python train.py --n_layer=21 --d_model=224 --n_head=3 --n_kv_head=3 --head_dim=64 --d_mlp=896 --vocab_size=1024 --activation="swiglu" --norm="rmsnorm" --norm_place="pre" --norm_eps=1e-05 --positions="rope" --rope_base=6980.0 --rope_fraction=1.0 --qk_norm=true --attn_scale=0.125 --bias="none" --tie_embeddings=false --parallel_block=false --init="normal" --init_std_qkv=0.0445 --init_std_o=0.0445 --init_std_up=0.0445 --init_std_down=0.0 --optimizer="muon_variant" --lr=0.0164 --lr_mult_o=1.19 --lr_mult_down=2.0 --beta1=0.93 --lr_head=0.00887 --grad_clip=1.0 --warmup_steps=0 --schedule="wsd" --decay_fraction=0.602 --decay_shape="linear" --final_lr_fraction=0.0 --batch_tokens=131072 --seq_len=256 --doc_mask=true --train_tokens=554500000 --steps=4231 --dataset="wikipedia_en"
MLP neurons of a small language model. Each row is named by its layer, matrix (gate and up: input weights) and neuron, and shows model dimensions 0-223. Each number is 500 + 40 x the weight over its row's rms, rounded and kept within 0 to 999. Numbers have three digits each. A neuron's up and down rows have the sign that makes its largest values positive.
A block is one neuron, or neurons of one layer that tend to fire together. After each block is what it responds to, as a language model described it from the Wikipedia text at the highest values.

L8.gate107:550535483394402478486514648514513489462592456458502469461559480454506503486485537519454510511471516372492491552471430517494449548548474530426497555464546502463523525475494551505537502527544536539503539518553527499523513517528550480463522479440506432496488544505480424475456498534461472402491461551523532504470543476402453463477506516451528452515532519452449425429520560496444513484457594463471499547512456474571526534493529507445536496591509484497505495498516489470513537457472481510505487588509487484495533431499470492505519537404563489474455463556531508496534522534468486515430524477524530530508477446537486516485464472435525539532462545509458499508471484485476491580541
L8.up107:589513478486482511540509434504512533516520603520540521480517440490489473505506498516466430541494499529491443525475440546589536487468400521522475538473449524452463517521453491569455546513499522480490545516572514514528460461551517487468562492479516420467502497447481487550524504455463518525504481562510536522493511516518586544497436491450528562518495538544446435499448504500493461522474466478515553554533504502441559526475541450413458451532473533448404458486482506546533528452479499602591529489510491514431522518526532466465518495392527577422463446487481498468426536531451550528548556552463553501412500503475467487520493453502530563527495425517483474496516494490510478582545
L8.gate187:504429488559486455522505513523494529452506482494473490503515472503483457523506476552485501552491456506478549478467501463483544571482497480506506439520485526493502536486533500471508454490493518554464463541501531541439487444419520516480557505537467490450427636482526517517582504567534512491511473387561463436483454436524493493497467548505464489500476412530389416528471483581510517454477497508462557518484449474519486489485500478495548499474497520454411504450504517501412501436536502504501566565534553512497446512455555557522478506476471445564467447485583522516478540533551458469457549493510450552479437475480563447487568561535434527435519537430420442488526552484558532482529
L8.up187:498560487479486524500539525549507537521590466478445488598521564505503493574559564457457469513509497511468501438512520454500464536549446509434502541502465510542474492484470572481521476523461476566477457488606595555535501537499529545546512549504536551452469491532501480448522492500547548534511413451573502503534549529516437475440520503523505525507493494537501513437497525531511515539472444512607482472456465525504492443461501527461505410542489552504524496471484450462464440515559551547560530469490532463433434472475514415472473470521589503460518470515473491428477542528550497525560530536374505436501477451530524432525501461480523562512482495467443480526417505467467517483469
L8.gate749:579496517448437520479500525530524515526486524466497540439532485543476520479459510535527526537438520554463461536457476540550523501404474499467525479513500501519487514451460605502491451529610480522491456491508541516516507564440554551498577487510429444490486524439461473522520470469412532536574449543556533465535536534499523440522488522496482534497459394479446456479516489472526438493490392584401488467461500470488538482467554443542501522544507501506439559512452521575476510475525514524459503536477460523455411554498524521544570522471526478549477499460443483534487459487534552489439534517572456502463504469543524520484466495458450430442490548534473492480485538404544464508480
L8.up749:495534506525524468487467503533499498513477489523515512427586474499480496445421507500523474557541578455453509486559536621506484469616516499466473516476452483569523502541490568552478490481501513426478600420541453499515534517550494533534488523507527500458514488499520525439506468482481501453465459475467555467471525471450500450494542498516479415551567511485565462582479496519490538504499451506507500466460458506517550483518505549499513528454460523490464578530527537475524493511384527524587518449426562517502510521548433490459530591457493435464454537506547496530441559455542506545488461422440484532548524467482416560480437431482510488499457454496520488470483452521562548513534
L8.gate857:559479550499486489518495524554537494555559509502478504560501476552534463565532450577460521532478495491524413530509541456448460486558462507476459525534492548489523543527470497500467480510487559457500536509422501564532515557558539585522547417541463502480489540468498496516501502435504470474482573564570494531497529598484534454377584534559480531490600470523477464507561474494523513506474476447507492447429459488444556469526500540477497542540451512555495530520542443456527541545488471460487534537498489500495529461561481552437491517494455494488439472511499502487545459525498516500545451510473457565512459529473424520504421415497442449514443491495424498460474531399476499574534
L8.up857:479512472450476524470495550508500551471481492502419479548483536428451506482486438553510416527466526540539486506427531471510479534519509478457468559571483606526530506500532526518438493547596502462469544458518428483449536543516494625400520502403492451502551429465528531429586546441460517443469500527533531560543533604513484514501512499517560521512572527529493547499518526503455473497480509540513482502462437478537500515500500503496518533499516517536491510474510483530495527470545528512549496545547498509428554459514578485573536553524532487514477481516510518466523488543476456550471490460497495559588485479466458502510488467500590443481577570546474432507509505442411495456469
Word-opening subword fragments. Short pieces opening a longer split word, such as est(ablishment), is(sue), o(thers), or(bit), iv(en), and also the standalone object pronoun it.

L14.gate91:526497478585511529489545458443482537555443541495528486503513541488518519511520493446412430538590488515516545464499513503504443502472562489525556469463540481536473545466485537446534462535519516503482502431550547443452496409548489411490547544447480516565511575481503540504512501563443456524549589464507448489505506464542496526494497526482488515414529507477462514532441442477503430558570499497565513479566461468480454505506464544459529471488470405466453485585474445491463492490499454445447484450521535501539524463512580531487466474538500502501600540503538487551520568516498470522432596446493548534516519472465589450528528444550560465517527467509480512446489528449450476495498
L14.up91:507527458507497515501480483517471523537517514490489488501507560551525505483528442477466422467493454491463491447470473542504515532546520538538505492551564495485541560423475554466532464558522503459482444469471495485567465512516487461451538472525510540545483494512530518556543475519503557534492484498454453443596533484480570504437520513511539472484546452485444513518502416512505454476451482492578533496508506466480453430497555581527486434550512457507500498428466452492474502465461490529467540497516530567480534462491537491483568538487529570559626507548538418494406474452516584477428559466503529579494540536403467533583542446544520549484445549554461513468504558535435577509485
L14.gate210:470544527445497419467521479392513468462490521491443489529511506529407488515549554520413491602502520497550565526494509492425531565536530518507445578481530462494496541497461559476514566506532396523465492503443503534546447497414517481490523466516504451520451531517509423498561505535523560525514535473410502502547496466517504536448501558499475469534519516518481393378517456517502493500542464464467509522471499550434500440488551482509523465469498465560488449543373486564479489455434487534413468495480512506465512502522511519485564497481543447548484531541494473518441512450583482464484423513483481491536487507432517553497495540507485492472540475544494476466530501509545541506548
L14.up210:477525526494502452517516461430508515462491491467524594538447507502486526497484530545479511540459522517447536473513499553473558550489547536504476465559544502531461456556416465540517479453491431530595560495447528535535517480491416461422457491472529466490411507487495522452542480524581516505529572546465504531528519530483593490507526510440506526617535462519501394461482467442463528514553483515526585487544597547527471483523467524468572466519533410515503466420448479516461474479500509480458492502478482492502558586435519529561586489513495494550547586520544551511547475511575490465541506531501493464477441523469528489477496538483451497476475547533511462466577508534503522510490
L14.gate284:505431480481558485530483473522441507558547467461494504507539503528525535482502521470396453522509550528547476412514485510470513515522444474493545522505417479439487460497530472516556489482508536480481430483475487450563473548524537444464496491434584453447447529505487477559459566533458468502504450399464453476513571509505533471523438509449421475527504509492510484442485501486522485454512584469559435524493559465428437490408558580630491510505432528512522437523526569523481603505471465503518554533458449503492515540496496453522547466521530503546511595552513512515560525545430509502515471488509448514459492481434464515546491487509501526461466514551519523474480555524472526539455
L14.up284:536537457413481442452537469471509552523564508548495524473501549517507466467462510566489534476484567480484443543477523529502525500486475505502488560527503432511510490482427503494478497445510583499497495490520548536537475549503561506529551518505453499481455482468541502523570456537487501462518512514526468573481507493567543484477494435489529534498492488520444487436545444628386480457490441606527504502453513538522479462469451493512569500608543432467502564568521520471515555511454518529478462524474508493506456474495469468479511579436469538548533498438580502454508547437475476472477487514518549456484478552479525527447441538462456525432558567528495524532595575518454549529441
L14.gate359:424451456537525455464537521485517534521536492472457557525564432484539504477509502557528522538461538552473439448509543444486469502492449523523518492487468544538533494528463559543539528520514480433519531505526432536435490420466538516506545503476578528428545463468475567529543488508471579526520542500540474446471528576505560557433418468485492577438484512488416491467443486558603484440448530488544466576543530433533474491509533482502468548558544477615428491478505479461420495480559537488483498518537512448532507485564555471487495521541506513491467472424461594497556507497512498489470496489454560507502475589505548537508504497526499521502515495450462490495520514433542437535498
L14.up359:499495509440475484550462581558505531517500491471555459500418492494490528507521471559572512475494519548488540471477483539503497529528474488516491459564524549469426471467498512485564423539542471504532491461521494475498491578491571499530522495447443478495485546496400528483466531546503370542467511514483498485523557522463492462505529558540467510596499553588475460550477477407494500493498484486485511472459579562512527449528491478508599506494483490506522485399436419525476461441449554459455510487538494489507495480516506542494528511538534481445476513516550541582534518476536507485479464517449571510442542565509462579463456554442499504474423443448384531539505474546466507460490
L14.gate491:411562488437448548555521528533524479477517510463521565505500490473502509468483478497467453550540499446494472526437486455531497519510562511543549475438441497455573527505472501458502572476542493463530503494486475467592479472455461456540562439505495448449558492584544523532475477490519551506491436511519528516485511463514463549460568516473477604520581496505491416494539484497520522524451471433493538531538529439526512487541478469535466548496471473377530467426456494476473496528473465555395457578432542520505527539534413447515508533509422549509491494524604536468461466467540493536494517525474515559525555509534486506471548452407481496533459484499555511485505532498562528483443
L14.up491:509499452518490508527575511498478500502462485459502464510462529432489531460579549545543502510595475464546425491542405535485450487535437497490494467472464494522440483527508394443499541465504493529529559488565434449533467523484488519519483442443483475498498612511566469525528494473485527538560450477517526497556570489505525473481469494529446469525578531509442429496499522507538511532545550464417516532576486511533431491473560468487536540492460510489479537464485487480505463493573548391515521463431480470518596527507468427522551450567467523517522488444504443485519485502619474513463489486510517506458525546450554494441458489539442478486457548564506532491488436538496559514471
L14.gate660:463558432444483446492467567521506480513504499473406587505502504493509509474518520475550513545548508471482591495493481448521492515520575534489419456581500545511519484613475524495504483501569529487510471462574531499448469525453494534470543504465513457417453462539515468553447494516495427495502470498530387493521472461541468556530472492507501522491491500506541507499467466442473508493527545537531519474522503470484543537535475485483563504516455480504484548572452489479509520452477506487485504514434447495500470414543488394480567470493495488451476455543388587453517498491497461507493443542504559472552499505447460556566463494442456602433487467483588542465489519543588526515481
L14.up660:561521471511481488576509481512452489518531520525407536557475554530534565430463523540408453507438503497519487457548471576510463442463551574525472545506509513511548471520538478419508436478469472494530498517470505512455495474508541466540493427477491496564482477511428524505479508512514554405553514460518465499541471500466471536453553503489502524463538492544511537437472488538508470573573521428464503480438482532485497503461596550522499438481481468488539499492488548423470497518551503531497521523536447505541509429528471457448515547490510490473470596498550479496465512408492482501515443516468511423446541516463517541551488506510462490510592377516398464557476580519545499530448
L14.gate771:505509567537559513518535488478498506460487514484444424469477490526456450503498473546463466505569538582548473495515484523456506452516445503471408519476490514542451478481437444554442514448494530458514517482477477475517493543530594462484549529449491502459487462552460555497465516482441550562467495486535468544452540543557524519487576505450502437435533470506452437490481520530528500493489451475620528565430472467506428528526550494505479517518510425492501546541481481525471572512486478464596532574605415495489527447525511477507483437517470546488430507480503484503477530474536541490422554492508522504500533489415512513557512536588449462527505508419433486429504565449474498532489
L14.up771:458513510489451499489481469520548536516485483484478493513539530472521412465565457552497527557518517575518486519594474553464526480507503458497500509487559583475454505519534514437400534544441529426405540448480539478532507455568523517473550586479410479551485471529550534451508487488458487494514472492482443517484504442536546449496552459468458537487510538493549487543611457494591535568467481498575570487470460546495483549487556510541519504469510472525549507503538551566476449526465518470527461558464489475493521496512522490550465533487450542493531515490502525454489532518501523421467531448493490543488525610540438503475473496630548494551528542449448468515497453533484518507573
L14.gate856:501489416519418480465569432538423498568565480510538523507520552547442517541461531492548499523457458483487460487456458514495472522476421471486472573516569544497487494528483548386556479505465521459492490493478489522450553494469540522584499470463478523546466549483539545464468529497473478446549433551505453451543518463536506423512561463477476530533574463483576516475498511519554465516468477526538475503436509520473548466464460401489482444521491504464490505502544488520443460478570460528495500508505522572516454515554523572429485534553435535518493459532475522462500475527536550479508509451574540517445495535478474489533399499527453477546415601491458453496541547525557454490485
L14.up856:446409518505420471466442485547542441539517557452474457473477534530563496520544471486568558545529399499514525576500456453501467471495507496483495501553541521439558425483467529508477548492462498418490490434455471476468535506501492502503478499511452462540533602467459489529514427545501560467538443393524490498510463499461523467485464490513491421492580509559506477519543502505514482469604435576515505542530489512522490506485547453506519585483465387478475509430463501525479474415462512475551528504478564498461446473488605524462535522532428514522490463551445496520520498573512468499462505521490499553521529524518524497484446417487414465536513504531469520499506517517498470517452
Auxiliary verbs after subjects. Auxiliary or linking verbs right after a sentence's subject, such as is, are, would, can, did, before a predicate like "considered" or "known".

L14.gate132:502485522441518500443440535524429462511468467446458463508526425406506523451512526488505536590477450528528525510487494528502490502513473466481529424540519458526478571510552431519504538453549456537528522483549464509500511565462521451432432501507465430561550551510513512425490510531538499506512575491512444547514517437495553518447481462486540496524423572535435501530550456477561568457490453501480520465445518488451527481495500395498415534523490571509551460505442463532407432495494512567465505452456505511501509443459514552555543488480483489496576532456445506480461451508529537518456496542577513517552536472474551521416447494496484461506538469478548483522523560544567501467559
L14.up132:490528407466580481550528516532554523532477593553450501517492471566469505494502495453501507465464483536464562474559482532458464507538490532473544542548561541436513485447550599458466537456464411507435449557512534472561518559492524526498477491530468487426524537473525495512442477491538515511491563572497537526500585537557569519517520506441438442513507426475550531496454443464512585476497458477515495491507499520481602466400511541499465470474480492552546610551464505518539477531538513487521540531510532527502561471525500487501489504510517463542478595518418504499523539453513490530526529461460569512504549431544529552525496472531439512467508498441502539548525506413504477470508
L14.gate278:457489443470470495496471468549407526522476516457533519546470544549422564466507464481491539431572546534535544511465480536543448516463559413483439480465505483456528532540478503550490485512490540503483502572543477458480528548558539499489431489542574449550533543493456528476515524509482487504527539495496520492472438498521513506521510474495478490454431445495562509477464439469561542582477540438521460385456518566476600514498488539541518499483558491484478453468504500476528585557557418519406466477541474415490506503470464408436511437456548487571476496507460535499471485478524458493508463440471533522442539546543554421505479491493455468553511476541535537528492553495500452499459
L14.up278:494486507573465505532493483565450465532415505440487489493490437462499483543424494582480507509478472518531450529473513521501528457527515462468508469498524498505581562513537601449420489520493531499461485478465494465481498477519579487472506483469557563531508430529511489458529455490502537528509440483452458553445529455493503491541450552547535419498473540506537463482577476419539503505450496520520496456496414506446543502487499452442434518468542524463479543495488479445495541548504492513561448459506516542501523506498432470438561508457490574536501544430582519473436518439481474427555427452538489529482465546433501425452544516446524495549473530482548573430485426557434508456524
L14.gate292:496517594514544451466362493474514521479490459510419582479471509480534494481494606509476539494553551451493446477453500538520552494514530487439492578524455512529491562558514522485458494504515458498587439511507529487494554490524458529445517467457453479517523447422512536520454421426458509523461483512531477515554484538538503492483522534417483524548455526524502500505510476477456521453537514433436501504538455445505514488527514512565475520449510466553551501536489517556473489577501565550539467385536491524465590535550480433522532605517473502499438503559478522506516554492522528498521532509562493470491488512440550457511524479474429533443551504533493443461452452506530503554439
L14.up292:470488502489490498519463511547433452497491547515532497559454484530486505516475480513517409471491539518494579530453486501491495467490580435503439534585490517464494482480453536444515425480499436584487536526540516465518468521473511451479531510545517499403458506464519468514440453462489445569518513527489438433519520503518475607499527469512485533430483570528500557492508471523435488482436517487514566520484509426494477618478456508561503419504541503495466449485518494542501514476461453515464487495494504483533487389641462496513498485524500458437508548590499477502537448580456519475510594492476511476532490524548453529411502510520524448550527486470505573542569544461509538509493
L14.gate442:531462464494452463517497510518544466494494476434513512543448431496459489487544461480401553547589551523466467480464448536505531538496519515502424551469471541528463496443476502406463532484525574531576585428598505516545521377480531464501442483495523453517452392495537496498460544528513513473500490541517494485512515488531487512479479485480542539501516524462506545498496521501534523514425477455434486526497431506558431499446496510466473509498457481570496559470452506520558509490521501515461496543502478556468434475532470425518505523450564479456454483464535467503521520492512477507486445480502498528522529583437511471500465492440425537523464606448628494467485524446536481571467
L14.up442:466488491514503496459551528468558538499512448497517466509489469483483476484499485435425534547534455517542469519525513486508570479507486581557526538439420435518563508517468469441545518539526391527523465515503436512556434459503556478507458468494519545507487536465486443515546514468490478434475453405537489527555535521525530500423572491539474461491485554494456476580496461512474472513391531459525461480574481496499442457500509543456467573556469453432528435573467536498565462512543530512481463457514508426552463486514474491511586471510570525530499512533490482554446554433487459498459502584550559491487460560524499467561572473524462519460521491454463433481524542496508464559465
L14.gate458:561453482555487464471496458511507441479484553511472474520512483526531530521526508501464512518510587497481557524443500504527382504554511494506456555489445547482494565464499471472491462608579459476450526487476529525539538458472457447474485515500417451486510578490540442494538485572480543518539483552496489503509431570461539499399578478489475506479455485550538587466477512492497514515526497480463492494562439526516501526576520487541488554439507448537531517525487508519473580584458515521481580377474519510576477530449500533446513588452522485552546479496520505574488477446446478498453500513532443530505469498445472466469541456482419512532525531537487493445506527495513586547482
L14.up458:581520518465474477534482552472457496482462601522515472466482515451540478497538471537514525571524481571462498513509560487469575538477558500482494536537493455451509484419513531521445487622542503512425476476499488490446494501515449539439518522510465517473532514551594508526476431510521525551428502480581524448529480553517555502478457536410489502470490552468458476527549572491542517565546469442475407445535475496531480563506520534480552465548498422493470559543480478533487590496452512495525574509518549499457533506593527482490505517527511519476520542492509481437533424526427581429505473506490525455487503570508502501549492513531489508546462567473488464457389508507490505461485
L14.gate519:551599532517462501435444493483572527508487465499493442484379410502464543509537469472479452532522509530532434486392442551510478485460490555532439528506490557420492494470508504439518496517497478488570472502507505490413485479466555505570533481505501504520573504470517490420446481549431471448540544549452498574463470488441519457514512469539497516462481532522517566566519407516518497533537458470518570502476400481516518421446558577428464533514427478583486471529463516466461524492516500460489480415528492509468493476491486482500497512547476466517510533485443487487511508508538522422490538483500550563575575473503536510540473465545478519484490570539508511471508478513438547477492
L14.up519:470484511476499500517490384514534411505479509434510462494431446499507500578498419499517551571499548474509442480470476553496537515539497441480549541467445532499486550486559533507459560544553475573495461580519478534550481464454570487527473473517519446442525473551486514499512465520491547468472514524439508497464504470491448474561402499518519594498414541506538471496518512419500462515497441454509468516511515515493475475551440558503421519468544508489478472488486510432561509498488573498454488501461531451469468458462561605545509503503523393554492533433484532504545454448495536516540535556520460563497528459481439516493535482550440477495494488469547509521460495493377534516539
L14.gate801:489417536463475538565531486423538460445528487429519423596451444527545559489524519537537490466534451490583450468490435528527507508511485497491454599499513567466544515497440481476506426413501523556571471442477559517604535523520444466460443492517514448478500468478545396493472538525533493452498520559578474520495497430507580408558513463512491472539489513434470413440469485532484475484497522483447465563429431456495482472478515476582468517544507454535537490525424442453508505514451527532506470468509467519437517490524503521468543534526499486489422522435481472517503518559467498513555440503502478515488483498523448476502503513461506528497516478532562519536480497500552524512491
L14.up801:466494532478515498577545449467473459576527464456496496522522528516555500486460463476481536483547483527523516481524522585472544549647492535530501515539553506473460510414512576563530439454553567614496446528512553487516519537505527556458550534552468515480544451469560552541474459470477536496496492526498510480540495437543601503510543500472441467545461582498505464451507405575503484482565503520502455513491443525557492469494554463469532577460528488427550524492501426550519504554538558562500486404474434543478473481516542535436422508530496534523491505489537518529502462502500499461529531469510507533483538525515465538536475479487496520472445515492494460498427490428479530540454
L14.gate886:437422528482487516539492452522429487490496511528502490495507539525555552521490523434475524547487552513517497473477462437571518546411559514534510572533576457486540560448449500582582476509507536428469508506453511518481455585497567480489542527508513494495558457522474550521440624507553464585479524453517492511543507493493463484464516503491506445481490511458479498448490479508520438477542536474519425481527469475504468478455501483534566462491505468454556494468571539450438539537503511489447576448508479403512514573410486465574525522493568499515518556429536544480445499483442487471482490537485466467521451538531404491518524529534575497563540516513497494504501547514563427520482
L14.up886:537461501545433532494447542501471557505504483516503469548486535530497564420551501467501525438402496435486498476443470467557472474551451463537506450477503478491488514476449476495486508566539493558467528500486502506471434556527498521539403496508470481439543494474530487465495556490490550450459447557516470560566519466567442430497597472539528442478554477540476514519479486471521536491561521442510458488529439471548492506536552524519537388489536468634455522539489470433473534457432576530445555485527444426498591503554571482487520509539526514504502526513465555505460547507459538485492518535478500439504550536500438549485435560515493465509494530551504434535496474488500505553498
Word-initial "h" fragment. Fires on a split-off "h" starting a word, mostly him/himself after verbs, also home, high, hull, hired, behind; occasionally other mid-word pieces.

L8.gate27:525445515469427468494471505531484543489502513487478484508441525563516523534485509451555440558546546507520539514452543464520512541547501456507442490511455483531464463562426534442567452507498485545435536453506484530501525570527562489529527511422465501459499482564473450494503498503519552415520521463566455480478562466553524454518518546547461519471533551554460444559532445517612493490534441552497503529462507570526404426529473473480553540534569501496494554493461494510481495556490545504461466544511546534467593446515519523523470498433412452474521572531489460515515526611453491455516546507546524538541519526477547486514513445553520520548531467438510508528410428537508485508479
L8.up27:517531488479520506485494490474528483416524463439541533515484515508477531568502527489500565500533525538491520464439549521558495508496436493509491525457482446518456464495481466456506438522576434423490520516516436552477521495496482478496509487576457507455468556648499505455529548450483458468460581534456423467463534480454571506514492472518554507516552480522490491526486478527476492485547456529552595523577448545458534562510493542502510510466507500551553472503411460557478440518499471474579507461514585481439550503537450533531452486454493451489459478491518471479528484477521594533426404476468541560587519492498509478451444485514478589481476490438405520500460503509455539499499
L8.gate277:503567484475488520522485511466560514561528575484487563437426493392553478448474535498570496517553552485538441606544470442552508503483497549528510474490490537504519549504525475500530499518460462497454486439537509490559516547419468444520545481477490525469519483517453525515403485511500547461502570543471538453522579482488447540421495441527463497462569513463441504495431541496567483478505504480561495469454556467494498433514483501556542541525564446465563465548419430475504493539464521400531506547554500490584517418563495473520528539533475484529483484484494479532520451561532460417497515534525511541488547498462547453503480503526569528516507475459442502486555505549439482503474
L8.up277:518541433460441436493517520536534572507485523523506532451447524574532500481546538516558431400448564477480532559527543464510505564500518529475455512476451497533488485477483525549504493476504525506519492472470488480551527482423513489514589447460500513536570437551522518475478488501544519510462519503482550429497509463539455525546506549457518533526518488461427478519469454488514440473550485484546514595544562510509471438479556525577557542531559540488472489530566432572524587535492411475460410537566598512531567492508490457552508534519499517500462500455543542531553434494502485452429557478464454533484597529525487450528504467509522551505503481512464488436506487498537492438545
L8.gate459:534563502496494523528532495453561528510459498458563531516467541434484522475552461477514517565502473553508570479535471481475501516499418389504538501545492447516469462451526529472483420404519430519520484470460603479528613451521557560460501474499490476484483552558448480527580553428425519475484576527504485522579511487514509503570475462545489485483540549499504511556430528476504526510542498484531551470493514521469481482503507466530586442536522558509472550456548495470543471483487495464482506547519458439505508504582443558484523466586459504497550552545560503462574542512520509523499452443527547489570562562496457467465546534520523474457563527485506532503471441466483458522461
L8.up459:527486469523527488589459516501517475558443496474540572414458498496476557519529508511500389485502494509448514542584515428524518487582560510500470494461504419440528513509486403446531432482578545439525424455447589479510503581449490539558507517447509521461473524487560520496534520498572489465431535518466517430609464474516493429498514533549505446526513539486533526449478521492459466492514522535498483511513557464428510513481509499530554489524572488436485524538494525561505419522460477489556518486520505480469477451460447504491477516507450477550488483464458513470545491483503436488463454524469498471477579505441560459487566468492424448533437448497482473573553468468500517494468
L8.gate599:496454513480497469485516499508517503482557485470470552514582503489548501564589541486527506498487537448472427535532493473509571508445530530468532513503454532475424466552483555463550552548488441499473454456541445473548492456439477434554558541472489523496510445492476524470518522487468457586557540497486494494565446451561518540484458560465509426568489514546528479489537450444508538447513457438529436520534545473565472482519470544523539464482442496467523485420490474503558490517476478556449390523542463516554482532505535537494457491487459572503486531499545409417480525445540484431440483502473510520521518493479527492473565454529506462552489469550462525539542598586559502516426
L8.up599:516526499491422467539488463492529493494451488466528491592528506426471513495520532493505566539470470458513544574488476544520542473525481520463497515528543548449449498494480437447498538418454548495541447512494451513536492451448503423526575514514431544507511459505478451506488520461521456585467486491485482514540460538445469523548553472452480478531496526492477542490490396474530514444527505510442537553476520530532492520543493415525422522596472513586477550541437447429506462479428480521483491448478420401498472511533407513569511457478489457491538453534452477522540455543487423524471513469596522473518480558467534501523409540470493496481430488520419508503486500500526444493541
Auxiliaries before verbs. Auxiliary, modal and adverb tokens just before a verb, often the second piece of a split word (c-an, do-es, w-ill, 'l-l), plus "also", "to", "not", and "(" in table headers like "(s)".

L5.gate448:491546463484471540503503518462488503441514511528475569461483480432532448503561506472521551509568428478494458483527485497505480465474489507471436469507494520567451483489568480424428475413503449419547467468472539460525578516498531552569529553590481432446485508481468459441436461515458497525461504531524477450496540432540498549514463509502525556516514461524409467573489479467495469547520522519482454510540555564480548526486525493459531511495548542510495556518477435504469480458455460454545435569601483507517580495568487518453502492502432395526494464498530480459526533520528544603441487478502522489469544497554469491568474583507495501506464479475482575423473441481535485521512
L5.up448:438523498476491502504556552535548469480516533475456516464419449532521498481504511556503547566537552522497593475508521527513499560606407505491536478499503486484502426490497454425529495428466482413554511454563489527488530493471471491472507596522550556457548546553531506464452523466496467493483503486497516518562523477430496497492548501513548502573520514484508496423481488506463453519450530539464469504544531406502549465508512463568547555596483549397509463478488497560468484500457542522508530532477546453522547519527443483472545476454466449521555408523477602538492539521479460462461466497566487512516486502544503501456579442477523540531478468556497498387502481550507461514483
L5.gate834:517456531469469527577519495511537445499513601408512548532446499482508491466499470508507398512505440545434531536460501550484509559477514473497499528477556512559524563469551588522559447438496424520496446549480571512502513452485543477513507514496501502564593450565529523491518506500537522478537529420568497478542461557458468446520454499550528530488571550460543543500508532551493511484572504513487496529463478518524523467481459483492478475436435489451542456578508514550493452518510473521426504513472489501437490516580519468528489455468487548427482507518539556485558538482484503531583481405471579468563503520420530468558556507513492525541512444508534498517475400541559496525481
L5.up834:406535522414488434530472534490490470447460560485551506537540511495503509479494455507461541460444434595460516577563455418441503476522488500477546446491511542442479504535478568526532524453528533450481551446541558432439499501439515496486510473495489490464578434481549525518441468443512502560485572450530531512515424527506468493475504448453534524460478519517476584527523465513465557531537430477554550515506507529480492538577560517448441524568544487515463484498550503522502503450443517529496533468483435545455464435464497521503543539527510475519569461431497564485534532525543459408465444462529532493507537455558546499591521494513522510460520437475508566473460461483514485504454
Word-initial "be-" and relative "which". The "be" piece opening a word after a completed noun phrase (before, began, behave, being), plus relative "which" or "that" after a noun.

L5.gate194:548521416543531502534561531468547452532566521515472562568419535559600503490484460464487517531482498486424482501491442476514531495530524514514488552564504489434472496549472449441527538515451526485513431518480593510521508505468520506456484539511518466500585565549514405497553501496491479516495482522456460508491501597473552442454507545464437505523495502473531465482446487457522561565512557441512477470474529514519452518484549496510500497485522447484585464517455422472513485487475530481523441494481522467482440553447562507525474514568403497519458457552565446451574501477511460531455587523493495511472516556454528540576540569528457504450556594481503481438501474479534467505478
L5.up194:482541485482570459597551419507483562505522465492397526488476489588483551468558491445530538464446457484492560551472480442473510469436528533501578515448479508500562475571487533478552543447496507447464456488519488499499497545476404496465544484501504528539533527567558560513561519482512516501526554524478539431503438433535485507415497509459502499558490491515459524477493503504471513461483498432531580411522555505496475483538452476542504475516518494510539532398446466531530471456536400502540548518559474497531449548487458522529499492388522456503547576519450515465447450494486504436525470519527513575473540452527470505472526533475481491442477537494510466499488485484425425467472
L5.gate540:593515556492528531479479517556544547509498521529459531466512509524508473482529536498561469521579498447485550482560531425523460492502481527498464503499497517463512536545479529483528533614498460509550560443525489494521515541431469524489468468527524522583547490478581456513545437499541493433508491555451471485497524475490558499441477480520495469525540546435531494486505472487539572492436434538485492491466516473484578473510453476522519496602408543478480554527556465572488596449592478461418529444555532551567522496541550471465564486472526486511504505504480519486542509526616507514493412525517544518576510534560494532560515556505526499437533486453467527509483459482582480453492
L5.up540:582467493485486494565470531496403536494550532511488566519502522462576454497492476572583606538571542461570532547524548478519470450545555535452503522545468523480433537542550539494484503488512493552575594431569565461473514549416541448442536526453524456500561447517452552526513450489558432541560497563478486494466460469427504423499470510524515469495515543464433464461537474508507488483485479497515513573462515480492530545537532405529552498518501493489462575598491511529499512497519539467510448460522468540460474465463540486543533510502481499519548516477505520483514535551531490507506424547508515552495448534537495495491492444508546483469546469489528575542423501512540522461530
Word-initial fragments sc/g/h. Short word-opening fragments that split a word, mostly "sc" (landscape, scattered, scenery, scramble) and also "g" and "h" (genera, groom, history), plus table "|---" separators.